Weights of a small GPT-style language model, trained from scratch on English Wikipedia.
Size: width 160, MLP 320 SwiGLU.
Architecture: RMSNorm before each block, normalized queries and keys.
Training: 107M tokens, 13086 steps.
MLP neurons of a small language model. Each row is named by its layer, matrix (gate and up: input weights) and neuron, and shows model dimensions 0-159. Each number is 500 + 25 x the weight over its row's rms, rounded and kept within 0 to 999. Numbers have three digits each. A neuron's up and down rows have the sign that makes its largest values positive.
After each neuron's rows, "fires after" lists the tokens most often just before its 100 highest values on Wikipedia text that the model never trained on.

L15.gate319:462466476485522526506522465535525505511509529438523524500526463520506501529464513518465512489520508505513489510523509446457533483504544532484492487519511532541477479505496531476481526508543472442532514495510502503498530469490507495517511534529491457468492487489470502477515539500490503484510512519533535510512512484483477524495471541473506498538495519480496513562542449504508497532504558497524514529509472500487531466528519497510566493443476493527534508501493513490493495546510489
L15.up319:539502446480554486529488452508475521500476484471490522527537505491497535495458465477494487518503474509481481538494453527522512496506484518496500483478462487492528515476514540574555477456488503469529529494518469498507495505483468517510545530507493486472442519475495512520501513505511464499479478515500543489540505468464505520441494484513520481501461495465496472465505458501543515540521482520505476527489501479519464470494534493493531516498499523473493501483472532473522498525470476
fires after: " (", "t", " with", " out", "c", "-"

L12.gate269:490459537487519468534486543494506519497486502527526461507502489473485463496534492519524523443483505498510528442493526524520484489530487513469453504515479523536503486540536510496499474499497502495513491478501486513443501539512506538526474498490479502462531473498488472455441520498479488513466466512521453508472492433545519507500516513496505479487526512512500505498518482523522526499493486535513461531484508530525502452497484447486534546487491477521431504499508507544508539505481494
L12.up269:484462495490548459495523481484479497501497482506472551517530496456517485498544479508479491473463525482491517474470515542505463502524503505525490495543518579541527514530518468502479493532494491491503544494513513473509491480507489540508469509461504490484514500528545450450500503512519505524499469467515475495481479495571519478514485516498519486476520575538521480482483484497570545515512498521498506485504545491510504489533487466465529497494473514519461490492498523494492478489485500
fires after: "l", " S", " G", " h", " D"

L23.gate241:558523462523548503486452517524488487473481538508487500508495479477495541509509503488457524496501506487508540515518478537486471513461489520502490547498512515476441468470513515508521502445436544451518523483540495472543526461476466457489491487463489505500495494495520505513545496492490517502494484507478510496484474521506524482505501524497482509504508461486475511463473503534486484469524529514525492504523443517446529509487524502563522534536508512515489512545529479471492500517512477
L23.up241:504527481484507527500471486489532466488509477470499495491531492496522519515468513508513497465512469502535459455474488525497512464485480510483490551565523500520499480484504469519538456525519474504481540490470506449545509482518523525482532516478476551513452517493495513488476444493466493493537556480519468490523542519492476487539520457501467522503519511481509516519499486523486499474545473523494530492520519469498494480506465494496446492501487500506527504457513425487520480529491481
fires after: " "

L2.gate278:493483519469509520512476512526513431524498525502509506462501476507475478478510521484518535507507489498456495476457464508475487469518525484500501491469489463502447500465484516511487475502482506496484507495466515523540518481487465438508504510493490489499494487505488514467465548481453539460515442460490533488522525509521460467481516518480524500472511523511494472494502506508490506481462471455522494507452480495475484479495490487450505492496442522545560543500493462478484509440479482
L2.up278:482498492500506536498507508548508469500477477517500507452497527516479459498519549511521504499494510485471542445470516482493452484519531524504505488501506472478440466471516496528512520506469524505510519503478502477508504483450493473506497522493476523488489501466501502465525542491473473472544471489490545493501538496498464450495479495521466486465464548467478482501467525500467482483475525439489495495481465507492483466518537478486519525499457433525531526529514448498480517484484518
fires after: " ", " v", "s", " s", " w"

L18.gate192:529556481503532495503524488492533505508528455491487527449477457501473494493513447509526504470465475504489497503504524487535503492507509506500538488511476488492481488449569510481551484496474497450469502505492467518490462501493514478526499484446477517473529481500492503473528448556529531516491524476510488506514508530490498482483470463490498498544502485542508507535511497480523507471527521582538514502492546511491527512496441514501501533481510460477471510493521476512503509473483506
L18.up192:569522541501511477492491472485522494563531452497491530503514492492500476462509519483500506497475510480507527502504517519507455514504511467511532499484508495483530488495527489501512480520541502473491455549489475546479509494442489517523459581495492535475500513510505535495520500465492515489454472459515488529463516513499456503529502495435509453503493534536495519494520478523485499474510480514518488497500528478535490467495437474507519492474486488500486490489550491520473551515514514
fires after: " m", " E", " f", " M", " L", " l"

L6.gate312:502488452505490520495522495508500464532456505514451539519536483529564476465502483491497485484491481518476520465510459505512517497504480475511494492491527439451508490496471522512531506493510468514505531468501471504480458501476549495488539460504472485457506456478486533530492495494503492463506524460502509467474528511523518506523492480509463465490558520475521511520480517527530499495499547512514497455480498498504480489506489503435510490457497530491506463483473511540424511508502517
L6.up312:503478519517453533483466489469525550492447540536478513467489514510533479495533546514509501458484496544504532515508499476509509493533505487509503494460516456475518471539463516500519463519523434532483498488496524501484510492448507516515521475493504476496533490506483496533522465488507493514502508502506498488495487455548519537488536487473483478467511562437527534511509477512544500502499509516498482485520495518520474492488461528447533475493523509503441511481469491523473481493477519
fires after: " f", " t", "ed", " T"

L4.gate162:512477494432517470513502496520478487475506517514445461479475452499515524495512488485508500490560493487519507485481505452492515509501502499484513540498514457511449562487504523509497483484479515450485555529515490509463526543474495460497445502474480493495498478514542509522514496480472523499486532498535525453530502482480536504534479523507501503478515494495468505509517485567481504474470522534546498514520502506465495465496510485523488499544482453515541493527498498447460499499478503
L4.up162:473507482463483464503526500480483491548478477476448462532500492470475542499476503501502501489509534496509456506468525447512506500498453480514488543492518505461487480460480543514549505483510524458517527523482518491480502489470497496494501523482523495518481467497518495494482468497512553505504540501545514482497515478484490538531506499496468560531535536505453480493491474521520511492502518494514517505536560460491475492514516528508466519533521491472540526509501462436514474512532460
fires after: " ", " (", "–"

L11.gate218:486472483502483496502476539490484481481541490542488468511501506534523491477554502508523475493496498503506518506490516507504494529544535474497444482518474538497478515479479500449493464476425533514486490452503475493455478473499487496501526510534511505470485504489509517529502470504491495439503498486477514497474497540427488471502520501503452522502509510530490517492528477487469490489538525503539477508486517456445522440548521545495515517467493545518486481501482530520504476520522520
L11.up218:493532541459504499474492489443515494498542496499487515472504459525499467463481532498520511482522480447497531486504530513471487474505503520499532527513486537483510473464511542492461483466492512535461490522540516509543495497501533453506489485498518530509478515504488575480527443511496493460543496489446500503498523522510492497523479490499546499490526516497477554517498493491523477486520503547499507530486507491479507487501456472486464499487484495499492561544472528485488530533551488
fires after: "ur", "p", " p", "ort", " s", "el"

L6.gate6:546539490491508487489530502428539495515471477478522510460517524492510448496515486567478490464501540511451463491522519506469505501491503493499501541519515472483518520507453523516569468535522498497517537543527482519504504475517500507523495452464507483515492506485488539547508510543501493494503489482486467524492510515506530499508535460488456444519499470507493522492548536539520537511507473508500480498502534483492515501469491501503502512457502477477519485488484506435494527517504492
L6.up6:538553471483537489450529501478532484534509503485541518468533535467478443484504481544468495490490513473439453489488539508467525505506519461469478543534510472493532513501469491538536476545555499464509496543515501507490494554516518509517477477473510506519485500471493523532531493510512480494489466475468492528499536513501521507505500444475461442506492473513514503489526517529531516522505485504478471512504519501506505491463509505508506498469512472475487483510472512482491533522533506
fires after: " m", "k", "on", " L", " l", "an"

L14.gate159:536480550480500500513510498516491476500455519500490450459487513490546510477501477559511524520478513500495488523462490493464524477498465508517507527477537481487485474522505508529491454481514521513508471456531522523530461487460544477525525477468558514507511505461504508503478482475492472526548492509492477470486526501541498477452516503494480511511512488500466511504484476527472496487448481454458504436510507486526502477497455504509433487486525536481513522507516512468491528464481515
L14.up159:505481444518483498488480524526517451497458520490479481477553548528527481507481504516505483503498505524460477511481514494472526500477466458493481484518445506503454454471515541444477503470518526503538496497548465501486513486513483506507534478497523491508503554503516587514508509519456421501527501471540551490499521491481520483463518497486478488538525480494489501523501517515468514490501517497485521478479533498512501484505475490507506489479467485463514503539505492489516509478478532
fires after: " H", " s", "f", " ", "ort", "u"

L14.gate180:545497489465533493492517487555520461507495509526526521515437500495487505519550440514508494495501501443526477489465521556488486532502505483489440486525494514541489502505510502469519489515479470467474495440474511539484478539504520525510472487480515488477511524521489481448515512510497511522443493507532478484486507468524512501418453540518502493501517498512528518493513515470502529464482530497466510522515517472486513511473509451510493482490477505487532541485496499505471494487480517
L14.up180:520433502463524495476513528521511466521482474520517498519491503503482477481563464449535492490496484447505479490483545532483523515490535483504420501546504526512483509519521495449508502532497537491492511474521560552457468531489502548497461486486520495493511562491506506463500483465486499535477492521540507501500477491488497501500493520500533498497545445516504500525516513470512510452529521516477491529523512494462517524480515483510502485498497543496528509500511526498489499490480526
fires after: " d", " J", " D"

L9.gate80:497441495522520510561500532500519503498486513507522495541489474512510521463476505461477491506460507492481504502506520523484484537469455504507512422481528506528545511485486526478515514558509531521498535450514475527485481473471451519498506510502506510515495502518465512502496493523493518492533476529503504481519528467472491488516454523523527490534498536511529478542523511479475505496463548531523501537506515494540529495538501488535514499441504452510530460509494525451503483470476502
L9.up80:491456512506461510535516476421498486485506484518544528525501487538487524469533501502490508491546464515460489490475496524472455519489450465468485507523513482529509488570506519491530488496504524496499508515540470528492483530531476473502522501482474470529508489533469511497507509511547534483496524506549498501536552520466504514532524529560487516525538510514501505494515475519482467478489525469523499497515502514532498484501479510525474521466467479443526489524494489526531463514483516
fires after: " b", " he", " rele", "b", " d", " B"

L5.gate26:541523490495537467515527477534505497479465523504524557477499505505496528521496516497502496458529546519501471461484538566508460503515463443539509489459470470499488545539463516539494462521502480509510517484496513507500496525532509501537531490511529516521491509477497477466483489513482492499492493496534517501424556483494497510460480476545475506468489505528526471488517492499472474499505527505505445544458521513494494503494520525534525488487489517513509500476472496495473506509441481
L5.up26:474446509494518454538528534472493493510482484503508499494496498520488515490524486502505457452505498511536517514468484506465447507504501478485495495477535471489552491478503510522518503509515515534497472481481551507471488530481508492493499468469524462514493529532530509481468497533512516473537490492531509545443463482519470521490511520524525512482503518524514475478479511520497536467511516508519513502533548510492510560529473439541494488500524472514471499513507499549434499507459558
fires after: "ow", " A", "A", " n", " D"

L10.gate202:515513471472527486500520496496456578523542506480525512537513510521469503455495483503512479493485502501520455497515497494513479513545478472508521508477533513581499505528466491545512489495499519466492546476484542480524483568496497511555453475456508515515495507485492480538500465432478499500513493501495470494460488484490494517477486509472493503492492474481502456532504538483510466502502496511534490525528461479530520494530466498541470522525505520496491531475505516502543474506477484
L10.up202:502537482472495476507508488493450533514528505447492475501496465507486502463474487487501498521542494484527467503497483472474481504555500474543513509451491512545523465487490493531530468522536564507485538497485508489491478528498506518504465487490518520500504525506492516524515476433487465487523533541490505476477460484516489547479488507491473491473482488486518472540525544508505463514503526465525525525501444514516557503577469480529513542512500507484490508478510489505533485500483499
fires after: " A", " a", " re", "ec", " dec", " w"

L19.gate8:504526483492507458479504519486487482524521497469512499483546481524481513507464480506495508509527511523481475507451485531525511526515489502467442520483463520498497537453503476520542500461469507532517493541474490483477469491537505564553470543506496502536480515493496463525504484494464496486540481469530520503476488504523493480496490494510486552537468488505477567512465493506527491483512485515547480530517485583532517513506530512470518519506532523505511477527492515505516497539536501
L19.up8:511489481490489511500467493464497500476449489500533532505494453502471522489499513498521520468514516472502518492502488470513509535514555471506455531499515498497463546541488456501515504474475532532480514476518475504501517518526547464514481516552540509479547536464529508478542492504502482426499508514462504458525526504432495504522518531505530532543455527497500516494509486495478523528446496505499535521524500511531522500462514490492488507495444459526489517519490513499519511498525515
fires after: ",", "ed", " is", "ing", "\n\n", " was"

L10.gate161:506544528499503547495465486514517511522528536460516492504519479506503492450498477504491522521511509500503502455502487464473495503509473505467486501483512529546489510507561501501489428530553508474497473530521499523475479529456465491490461486495496498534444492513508486518488529526486531474497525495529546443485473503535517514511512531498546507493519458447482488544539504497487473485513490477548497531465511516505526465471468501460498521475472502514482469504510536502545495498484475
L10.up161:474541466480543521475469491458510478486523543502504479479502507480525460467519503471513525555529535494500478494485499507496484511515487506460507528480465507548465521455520481466518511509535489476516515494501501486535451467458521464506499541474518538495523524493548471510526516531469483465499517517486485490478466507518516510467439540530472495509454498523485510594512513504540503521518502519504508500461502506501512497503467521486505535471498477485496521492514502514496519499555515
fires after: " in", " he", " re", " dec", "l", "rom"

L17.gate57:508515465479449510548535470506471466495498503475468520528512501503489502499464528500497484494508524443458532505454493522484501536473490489477529495557426472537476509491504492498476502514523504527498486495487526515546466476482508480556500491501481499535476502470488484474492550541488503473490534525496545483526551496473513492515483485499502467486490488537522492485547522493483487466557506511484454481497544480500509496470495463495522464466524489529510494520452525517509502497514532
L17.up57:480475524492443554505483542484467499477482514488494468560495536483471489468506485500481509481538492458515500508453474446528515531513529491469484501553496496524470540468453486477500481466538527512480515502510460490517480483487503483494487499527480476479495457517514463495471539525495519522515480492458491522513486504527514513536477532512518522488507525514497521498514540522438468549482469502528481512502452473492467504517536448500520520478502513520544510511530490505490505487507466
fires after: " ", " was", " c", " were", " C", " is"

L2.gate183:533505482474478506470521451534493480560504470517540488500514528531501518525502504487488548454483485490502468536506500517490537517499518502462463508497467462502477517480471471515529491496493478509500472535480486540447545530505547508474518528482492520522422512461492474456487469497486508478484493474485532516521498459530482514490526474523539511482503525525512455523531510441526487490479523538550521484491516504486533540506510493525505490504495527505521508513496506478475480537486533
L2.up183:526500463480501502471517469521491469554524474504513473488525510513515508530498506504504515473476500491514496527515496491508523514517532484481480518483484447520504539488479483494515504522484500482481462538498537559423515525499551493495504535483520535529455497445520463488494481490479529460509470458479520509506505470554496508491504479534554497474511533499521454500503496446514497486441549509503508478526516510496521532497524512515505494499496518513539478500511515478462495535463560
fires after: " d", " D", " St", "e", "os"

L23.gate293:485482508529491499439476542479485521510536484495527550529510472529491448477502519484492489488489490486488478497482530532529476490525522478523466499512510497485507479478532467513484536485487536519512531494488486500496471497485488490494493490506539474476471500550524524485524527515508492480472465504494537481507473529494532468479499493476510502531488524469492469469511516543479477482566499493540553517484523511549569475460508547474477502493530527504512541522495502565499488540459480
L23.up293:496473494466510476484530506498492511523489531458515551496532433491512512494531511520519485549494470493532502510461484493529519496519515489521513493521527501490500498473473556515485483530504527462481470491488513499513471491507477505525515498491553497471496491521540571445541532516484514503522485487539522497530518510498494517509514428490504501525539487540466531453528500511530490494476528498516482481494521514493516447517454471495501549520465531519493538497488476486481506515481555
fires after: "ell", "p", " p", "ect", " ex", "st"

L17.gate155:496489517489512470524494506463500449509451552499541553471487521494492460505504547505546445498505481470490518475518469496475438503500477511505510493507432453487476478492499498499535499516479498541494489552526520503511502473517489522518500492534531497488469517541518520465497503487472547493489502490513492464498522503507506461497476490498516508539491512557457471475512487466497507487542454488546459527453494470502488505459541504463495497473469528495521502484481506505507507490526515
L17.up155:508499482494470518480508432514539506493515467474531513496496484493531533528493502491477479486526486475494499508502484444516509537516544527426508484501478509527508509502521511512514516477499536510506516463515516496508465492519455461522482490507505465512505486513565457480512487514501494460506481506456483497508513479505460527483504526500522527548505480502452530528490530531500486572463526479491487520509527433538532505461464491503527505503550479558524499509506484503512499511526520
fires after: ",", " is", " was", ")", " e", "oin"

L21.gate53:494514491537513506481459539460479486510430529466472491495521493492535529533510497493487538462494456482460502484509495496532513488506520486473525535479513522472479512507476495527534492486454484470489491469513516529479528505473500463531506465504510490484496507448517508506511443500528457448513491501513482502516489482540503458549531503483481523483559469473553512486527517528529505468505473476496483514482480523490514507511484510515508513477452489472452504526513561494508482501467539
L21.up53:515507496491471520467476526521506446503516543489484515479511521516557492550500511492495486470501503514483464497552467470446523508488495504485523512513486515463507494508482503521519547543549491478479528456433522504499489512467494545487523479500490473494459489493524535516531522523483506485457468477536490504490472478513489507506534519489464499489513515510510518491501527488508504487493514496490504486517486507462513457503437563498517487520470461538509455496509538560455458496494514
fires after: " M", " t", " d", " T", " ad"

L17.gate23:511489509502503518479481490502504508506562506510570525466519500454499511544540516506514534515498544477485499528515490509517531497488561513499491497503521502506503490486502514491524484444459517436522497490588516491525522496507455526456480541489547473562490482551516457501516509519484523502494490520472505464502483525499484492524460487482526507514493486501540519524472480506461482487487504511492501555485457473518490539493489464500507504512485529502523491523486501494468460490511479
L17.up23:495489555518496475482437490474475484478531513495539520484508462520512516502456519551482508504480506533493507514481499507495556454543499518477494553448445526521481525467524465536513481479527481482498469528489504474485476469521472481501514511530529497544489548521517455514460506517475512494465500484465521533468493520511505485493461502488500530489464496511526536490522495527466464477509489491509495531535453514485502520467491495476511494511477499452505513527459461505478500511512468
fires after: "\n", ")\n", " ", " S"

L10.gate266:503526465523510505496469478498547464469538482466505520515461501505505523543503497500449537510503487447522489507475518524493478483529528499425486527501509473518517535493497473490526521521502511498493500473526474491520476426483553496466447501489524504481483507483513489510560522522507531498489480516511540474475522484491494509498455555509469488523513474511540495557501505492507477477494488472505501519547451475499516520507477488499504506497538476541477498485500549461489480484526525
L10.up266:525548504538490485491513448490468482498481519457498531490493486517527531511484498489492495486532509529518547466476461517488498481512453501483487493501531549567511516545490520466490490488511480522537512470477489488474529509508471446492483492522483468489460512468503461460523469541468505524520522476523472488462534467511483512490506517514478470512468450498523467477500468481521473520471442526523478520531477499503453467506500522509460489483487514493508478525459471515502482500537487
fires after: " ", " c", "ort", " d", "c", "U"

L11.gate223:482530490485481515512532498483525470505517486497534564524537514521498488485522447528506532464507492488512482480503484464511528511539503528490483506548503516537495490536481573511523483473493516487505522521533504511498462486512504473515499463503482535455468557525499484518518526501500552465484508531470475502526551452489486478491485483525523518507461502513495525546518515470515554521536495563475467507502490516505503498488502507506516500510564510466498509483502504464458513546506502
L11.up223:471524470485481503519514531452515471520498495539546571531518505489488515506554473529503542477486497500507497467525501462504540506514516523503496512485475489479495472550481537527532497535500492457501492506499536480501490498525488500540506478518449515471456582518514468496505492487533509496474492562506464551504506468527501509519499500507525485479498488512489503536504500493493543497537491553473471524495525519477532508527540522509503481501533524503503468492555509456483505503498516
fires after: " m", "k", " S", " l", " ab", " L"

L15.gate58:511489476494479501486517502507507440527526487485510499517563508519472518443482501485499471509532523543518470529505503506475516505515517498521503494524490504458484463506514508476479543506493540479506474492492507559485531483511483457512514476503496468464477550487476534520468499468504541468567510562507501507528540504510533496492550514505499502523529525536490499541506505511456475431517514510531516538511514509464495511498511487476516450528544537507529477504495499490492477515479486
L15.up58:495465513495508497473475538495519482492525500503551511516489538508517583476495516484520482528508528515494443526530493521493543522480516462526484474520494485508498464490499547500490474507497511495510467468549521519531518488517484489516521497461506486483502514518524499514468553504502528448534537490511528497536522527496483472475534508471523505530504539513544492522500489474495516443545511528501490535478482486472453563505494534471537504470511509555520513509495475526482507492478530
fires after: "in", " j", " J", " res", "p", " ch"

L2.gate172:508503546475458533497483475524449473510517519471476448488490460516519551519476517482472454472512509495494507552465494470513499496508512479531527535525490482500469516469500500483498452469506515442463521509490501493500555461455490479496443504470501534497510506493524499499534488476469544529500511532526529453508520474479488492528497523496501508487525526480491501489512497511515497518480489491484510468553534502469457511489553462523508523520521493534507533526519450474470494487511483
L2.up172:495504505491463524499503517514478475515515528491511446518491521509531522511467493464488517467502502499492474554464515476502539459523504461539494566518493453478479501501523508471530519485520478463497527499522495516502520482486485494500487508481475467474507478532513480519526520457452541494521500548525548453532523459483506485508478519484511547469534534486482475474518496569527497482514501483498499526533539512500490477504550468516491523506492492540522523545542466500466512505514490
fires after: " ", " (", "–"

L3.gate242:506471500464515507516440534542505489531494483507563488497472499523512544488529502490503504535503505487537514518464490525525491494490479491486501475500491453477461482498509527495497495488470506505490473506527487510551516488522447499528521491477529517489477497541530484545462514473499573507490467492472520519484550501455499518505505496500522472529503465500571484534466506533471551488484502567471456517510515508504550466504485508497503500485510506490499517497483475518484537479464531
L3.up242:513446518463507517497495525550512494535524457508536474507470479499474528497500494490506521558512510459531512490507493494520481507483479471474481485492514473477447474481505537490483505492491502473493506495521465493550531474504451502511491470481539475473506487549523514554482507482503574488505441499487523504478522519476504513503524483508525456496500475522531484529460502543471525495504537571488476489478495533514532486502507481515547539495498510483506511498518478535543532488488520
fires after: "in", " c", " j", " J", "ear", "v"

L3.gate92:510474482553483537544479494484529486477505485516506471439482478529501520471521518544536505519473514510492470504458529534504498509487470501553533513485475503470467483464519505493527544516456574521518500515537511503504493492486471486580431485473501522536528496492499488512436507509465483477488496499523523475513489511492481500491491478490465466563477499537516484493501512488486537527505509466518492517490477471532482509501499501509515493453482485523485473476485518497495484506503527
L3.up92:511492510526526539496532485514500508488499494508547488513523443479466532479454559447513512491492493532512505522471527527489516486515476492508531500498474533557505494513486544510503517551518523495494479449534476475509545513503469483551444494535487480484480494497489484501501539495453480500490474495534478518501519506498492495471467536510526478548525493590523498511526471506503518527487511447473482507483479511533493476510541488510516509503482519470484497530492499535506476507532480
fires after: " rele", " he", " o", " A", " b", " O"

L5.gate88:524555477474553555460478465473505504507473474443505532517523548509525478507536494516463488462532523518473491497473510510478470534514494489515547542513499475477495527489475474519514486535550512503499514525522536511474465486474484493478484497516509488515500507497521509495556511506532524500490491524538544518504505507513483484464497491493478454466487516483511499482517504493481529518476443519482492547461458517517492489521519478551507485496533462514511471512541468466513511478461519
L5.up88:512566499483575528469496474479504481556532482463528519520492535492480464464504468551479490482520468466494473500466475526459484505509484475502536538543517491472501473523471514504533490535522544514504490506560529511505483463481473531461477488486480487459479525477517506510524439482539500480497492536487505515474492492510467478498511504480478494471473527491474499501500489514517509521522497545491479500509521499502478483484510456538492489471530479476507465536543485503513503466497499
fires after: " m", "k", "on", " S", " rem"

L12.gate266:521463541483519550465491495529483488508462479485471497513523464499518519478509502514523493529496496482513502573513494495512471503523518487508491515500519538529479492483534500521524470488496489537524469476518480516510436517500514474549474512504510510498526506483475487502486555547512472516468498487553540530476491496474524530506473479499504468495469489486492515519487436448468533543494524517511485515551480526528496525523511463492559521467495468494520524495481483530469543525501472
L12.up266:516477515471505544492478499498485527472506507484490482481512492513483515527476455533485539523495468528510486545519475443521554520520487516500479537492483483524480491503453447539490446478506465491515472502504463523512533519513486440498489513521488505515499535490485524499541538482538525505456510549507520526540481552515528540476516501490518515501494488510436527508497504527481505544498467487489518511503488504466473485518535520494530497501484484508546504476467519491521455494537457
fires after: " (", "-", "c", " ", " re"

L12.gate221:485485492479475544483478483469474449518502499502465505491478464501497515522477485531538478458518507474492516504475524541500434536529527491505555503453518483467451534479510538486437523487484535508514521515507485512495475471508512460516492486511474492487524509519536475472509460516472497485500467524471526476481481501477495519486493486475481505496531482545457501484519502481509479503473480452514524465523515517519525540516528500478502474481529530436504494519506550491525508482488443
L12.up221:505529477474525517465481451504508458503494498532452506513569530500506495527485483510529512499532515488513521487516504549489496495467508485480494469530506517505485477456457554496510517471496534487525452509497527528509515511508439498515498531457483461491488479521501525519478509476526431484518494518498529506518539487462462455474476546480489522469472502509444465484493472522484524481529464485509513483536514482501529476486467502531508474494484555477510513503521498462506505473494518
fires after: " s", " v", " H", " V"

L14.gate81:503476496488479518510486510540500464552525468484476510484516493503525506544501467505474493486518516463509519524545539485489516510469473425478509494510495509470490490495519496498471501503514511438511485469501456506551487461459532518486436480495502547498511455491540488525500514533482496519474514483549493499501480511495525469532507480509519477554524522520513481519521494520506488495507500513497495520528503568506498549517448460478517524478497530553472510502511499508457461470482509
L14.up81:486488518477518473460486479548521461516495505443531480502539507447483525484518448491495497514511527457500479540482497460523510543465504495467473510500505493485483450476484495486522526475516500462476512502512519527533532498524490502515479489546529484540473470472529534535473508484438534509489461468505437528483496517519529501477528494501510497523498552490513482532485517493505476517479518501492479517508499482478505483493500521455479542499509506515541455460480513505464515503449475
fires after: " m", " d", " j", " R", " J"

L5.gate167:493521513528530513480486498503530499495492475544508503524526486484508508478505497510548474501478485487506472485484519505503490453480444472522533498505523505517553450541529545497506534510467472517478515472493496501499527508481457471515447474494478520535536502510524429495466460485512484489508520529488523496478534513473502482445484527537504508527505476483545472474489495513488513540485531496478528538501472515532514468539503457485469474465506491503525498560484497542513450508527501
L5.up167:477503516536534507505503502496496517490517480517511495530511483510498538461465500471513476468484483479511484471476508520499510449492457476535522507488528544512558452506517550480472522549484513530492518512504513506499519523480487538507474488505470484511539492499529452498467493469533474497508510544500530501496531516499511501445476528548500509490463448495541426497514504504485506522519525507485518536485483511541525468535524491498490494472516475488513500553474525555525445504512495
fires after: " w", " he", "if", " A", " W", " M"

L14.gate67:529484480527475506510500495461532439526520539536517461515461484516482490522467485528493445436478518506496490546485544527471468525486508525477492527488498512478485459455480508450499525498471448493529506489511505505488526535500514502532494493495530517503503461481520523516498517464513445521451529498556503493524526500473547524488505474537499511499524493525494513475502535503508499514512479530477490457484475495534514538522517496523497509506512500530511490524441516505501450504521531
L14.up67:461474533517529489528456530448481458496522487517489544519456509483490489511496451485509474466488516441488539547438521510479486502527537521511485501526541519505491487484543530487507500491453450499506514533550513517516512510515505544503500477488521500478474511497526507503497514479479537509522547531553496522508467513480500509448486500520541550505510495537489498539450465476515471482509513509469514472544471508513498495447487492501512489514535504517484503495505495496492492482528500
fires after: " P", "re", " J", " Y", " d"

L2.gate133:501484478488499492469482515512494501512503472522501535514521525514528523489521477524496457496475457475464495514533506555486489522438544509502533463496526496491452503489479497509521486492478518484514500535501517456506495495487490440518523502482445468510476481461505439516536463504529523501482479482500516490498502520487501480472493505511479553489468520529497523546492534539497507510521504515510491560503463482460537522452474485534453491505479527524481473442507495495499462498547473
L2.up133:486488504516485499484475525496513459473507487492507489487478532492496506468504469508515465517446471513506494539487514540540523515489538536532529483518556512522439490477527486490538466477503520496487502473455486476541496500485491503505501494466514553508502459454518477492466475467527521532454505473519469491490444545467508528472478508531459514487471498510509511528517529516524493494490506542505472544486489471480556510471496501557499505500472487511495463477497523522544464492518503
fires after: " |\n", "|---|---|---|---", "g", " "

L5.gate11:507486505479519511515480517513512554506486475487517516523498457551483505472547523470489501544480456519492465518464498514484481506473507506487501446514522488533462481477457466467498473477503493524497528533489478547497510454494482499512481475514545480463504494546511465549463481555535494483514480500485488517444517484503529502500521510510472536510515505498483528495472490481447496457488553505462471470472511498524520462494502477502497508497455452482513523491467470509507472489463511
L5.up11:495503553456459489517532513475477513510514494494565546556541498522467527511500486515494499486526513524515460499529488487474512471512473506492571482500483493498537489493491526494527510521490486506498523493513486500473505491526472495479552500466495523484512468517474510511484476523518505530532520489461467541507515483487513518536458491512484518491504536522532533498505496494502499559473498535527520518536491518498457515568507511501491497557501543473531473442482511518532490504540466
fires after: "b", " b", "if", "ir", " B", " M"

L10.gate35:495498510465492501502537498500509475511531519474473435525504535516510513503506493529510460524523504497487459467507537501532498488583520502472501497519484498510455520489483467507512482484496469559543542482458505502550503517516493496546509462486467488552490532527497495523534493497502489513516535524474516480469499454509481492494505530537508506548502527506524499515467496468499512492504485505499482477489505517440515478541477477527510477458512474581457503498484522529485496482518486
L10.up35:481497514478491527515539507504522480510482491477485460468510498505536524504510520535489496516496498534469512499515503503505509494519532506483451497522502502496491526468487473506514519499484499534531537447480517527535461516539531491473486472480454530484511525524474541497486504469483554522531509550486506524489477462509463499517500512487478483553516516518517502525465496482463524474483469527490454485535478525447532461546496515542502506457493455540487513521476562518529506502521449
fires after: " O", " c", " pro", "b", " re", " dis"

L9.gate129:534490468494481497518520496545505508499518489515528508490541469492451524502485531510491477533537533482543484472525520501556498498469514523539457513462520502514494487511482509495499483470537503497518491479503502538532493514552488453522464504500500496503511519499473465477515495517480497566455477497478472486516460460510499548503485465500454472509528494524517458516516513527445488521498503482503438536547509510507527538499514481475479526521522444496439499499513500502509467510469501
L9.up129:481518470486469494465514484537482487500503481491494479521519498452463526497499541479466467527511509483508481470508502507513502510493477499538543489512523533520488513495490500462504442492590557532563483546536488479517461516507520504502502495503502514521494523482510469458517517501483465489476497543512511468486454475535467511480489504503493466508501509487478439510476508539487460531500515489488493526506491514485563532446507477474465504493492447461489496519481494507503480489513524
fires after: ".", " re", " w", ")."